config = dict(
    d_model=224,
    n_head=4,
    n_kv_head=1,
    head_dim=64,
    norm_eps=1e-05,
    positions='learned',
    bias='all',
    init_std_up=0.0334,
    decay_fraction=0.815,
    final_lr_fraction=0.0,
    seq_len=512,
)
MLP neurons of a small language model. Each row is named by its layer, matrix (down: output weights) and neuron, and shows model dimensions 64-191. Each number is 128 + 24 x the weight over its row's rms, rounded and kept within 0 to 255. Numbers have three digits each.
After each neuron's rows, "fires before" lists the tokens most often just after its 100 highest values on Wikipedia text that the model never trained on.

L8.down607:122127112101130131086125141133128108114125122125157147129124154145137131165146143129121118104103136147098129151155116127134190112100144152104148130126156159111148133140123145106125126117172091111126123157156135090116111180102103144152148153128122150165132087139108105084127115157140125100144055133087130103126099148114094172156137083156114158112098120135175146128117147142159125071124
fires before: "\n", "re", " |", "or", "ring"

L9.down326:117159134154109108148144128120143125131133109144120096119087156099137129135105110110121094173163130112123126080073119108115132120121120146129095097120129118098124126154129133172100139129128109114128093116119138135117135123106113143101118142127126166065161130155114147117118151079115144159113175068149101152075137174115097200143128129139121086081127151104114130135117155142117156165121
fires before: "s", " the", " that", "ed", "d", "ment"

L4.down630:142128139148143124150037137109124098114104125135124132122116148143127107152101129112133168130118098129186117134131078138133149120121144108119137157081125161154134138168120152151115081118164127135111147136165153128131135159100146122158140151104139184124155124119135126098165088102140204171145147147152102139108164130092131179132129104093120104144125089115094107123116123121106134138151
fires before: "\n", "|", "---|---|---|---|", " "

L9.down256:135118173126060146134154125131139136088155141093146142143146105116159114175099089121132159153112153120066158085158122114153153145142145130158139138117114161116100136135158128158109131123122180155143121123127186152171151146128100114139122126128108176102122122123140085150090110108140124088136134136142133134139110132103126089109130150142120114079137149146105110146054131145100147151123
fires before: " the", " he", " it"

L11.down562:143143132162098146160123109167144103116185121122149132117144145119117151118120119109102138111153125138170108130105154111131115152106085141164134110155101116152095160140110146133108131157134134115155142102150145175142076092114129116078154128131116124127107095140128144131081168141049074148114122136137140106158143132158092173091094133136143140124173162156114142078163101133093088131175
fires before: "s", ":"

L11.down400:152126107122091132149105133131129120132136120137118118085093131125113162139145100135136160131119125095081142112132147108111137128124121131118120167160146127099122092134133127034157102103146154110104125135094149158124114133135133145113173095106131128155156102172126117161123122157129172113158158134177117118139108125160164110132131090118115103113161112127132155140095178131162103084142
fires before: "s", "T", "go", "ic"

L9.down622:189144141139106134175083142114117097143131097159153066174116116134095107147142140131124087148133124127131140100123151105145070132112135151112132134095113105131150148139105126109126103147083140157119092130108064152150124117099097133141116103128137136106148172171140102133156167092126141124101105157071136109156159139139133139098141153147155110120127139107090116149109100169159154136157
fires before: "\n", "s", "ct"

L11.down490:128151173109078136118150151112146124160106102057126115120134079123149142138161123120104153117160207115117145104091104148134118121079150115142119135130116089140114150100142104116155097170151139156102119152160154136093116129119090136151162132132127134116095102125112147136165122121135131070161124144135133133136130175146119126087126143115075152150148111124139148109120138088157133103127
fires before: "s", " An"

L2.down563:149132115140156122135179116146112140116153130100116103115148137123109145126108129151161144135136153145068125099107118130149141126096148076150143114132108119151077110131127127108159121096138108126122106126134153093189123126140088090122150130095094169108147132162133118091116132135093146091102172143111162132169101146141115128154107125177134156194132090112108119132141130101141135144132
fires before: "\n", "C", "History", "-", "B"

L6.down398:105131121123084152125131146069138148145121136161130131114162147121109151122129126085114143101112145096112132103104137137116124129141099161140127155130127101141136122134139129151145097106094161128149065137116126128170151139145123158152158093110194132138079148111126147164143116156142209119116124155135151095136082150102119128117158121120140149124113083185134059115082119157135133093124
fires before: "s", "C", " |"

L9.down288:097142132167097129154089143163103180130108106161139122110132103100091163139155109143123160160183176132106093132155122144142144172115137129055142128116134122132142097120072154139151120174142139132117137131138122135150097090119092145098101116130104145164141127087109158105156163130148084137135126129109123128176112132116080105126105115099109098135126087121124125140097104127136121171117
fires before: "it", " |", "ant", "ru", "er", "ro"

L9.down235:157107101143125102141162117153103119127154140089129168139114155126137101137125111142143111136141078169149140130126131132134113133132114113120116126131145147115101146091086110138143088123145146092106114143141103083178090094129129171149114129122097111131138142141136116132148131136127106118150114150114091154146157122105114149172215122076118161154118099118099088132175127101151159146101
fires before: "\n", "ally"

L9.down748:137160104124132144094166155166078110137174139175175111148144124101155106146133114131121117102123133109116105114076134128111134115083147125131141122099120105109127103141123084157103107126124154083063096127103140170128135127146124122139130177099133112086104094117133118145128130095167175150124139109107131111118137123134142129102083126107117126121116122101134124088128163155126120161173
fires before: " |", " Republic", "et", "D"

L9.down238:125138094126083107128101113138123115071119163148099110099130121129167073156135114130118156143138147157136117143153126135105124143140154136136145129128100123105137151147075162102193157178161113155125141137099135121124111115139132126152160108129141106156126164129095110160162126129140153096108087133152096144148133113132146093155131119150122117101125124117136106131109166158128080100153
fires before: "\n", " in", " ("

L2.down595:119109102144131106118128076124111130088134182156147151122144144113108132124144147161146146136111091112120148158117147130128057116166075157105132097146144144140127121167129170114099126109146150142108162116128080146092134095121144142113120138149120120138147121118124156109108167135101130108154104144118124095139154134104113114120131113129115141083120120141156133178132179096108142126127
fires before: "ur", "ure", "an", "ed", "i", "s"

L9.down472:069143170143113117111131114140136155119124082155123103137104150136121118091179154124158119134167175111108154143129122129126138148079117140141172131089136132141115109191089101112153153120111200141122157160087114114079111128143098090155131094122110118156092135105144117089119139124150147129108136095144148092128143152159095162145130139115117121115121117120172138094147177144107157144187
fires before: "s", "ic", "t", "it", "es", "ible"

L11.down713:132161092117145088132100100153133087119099136093134083123101123153143102111149176158139134131112118138152119099099160147166139109130140126107138105145101109142103155099145142114133126126131140106137153126090100107110111119120121122082127155135090130113119153118110118151144153139132082105082151169127149132141085136156179079134152135114117108118122103124170102115078140101131098133160
fires before: "\n", "-", "pa", "mit"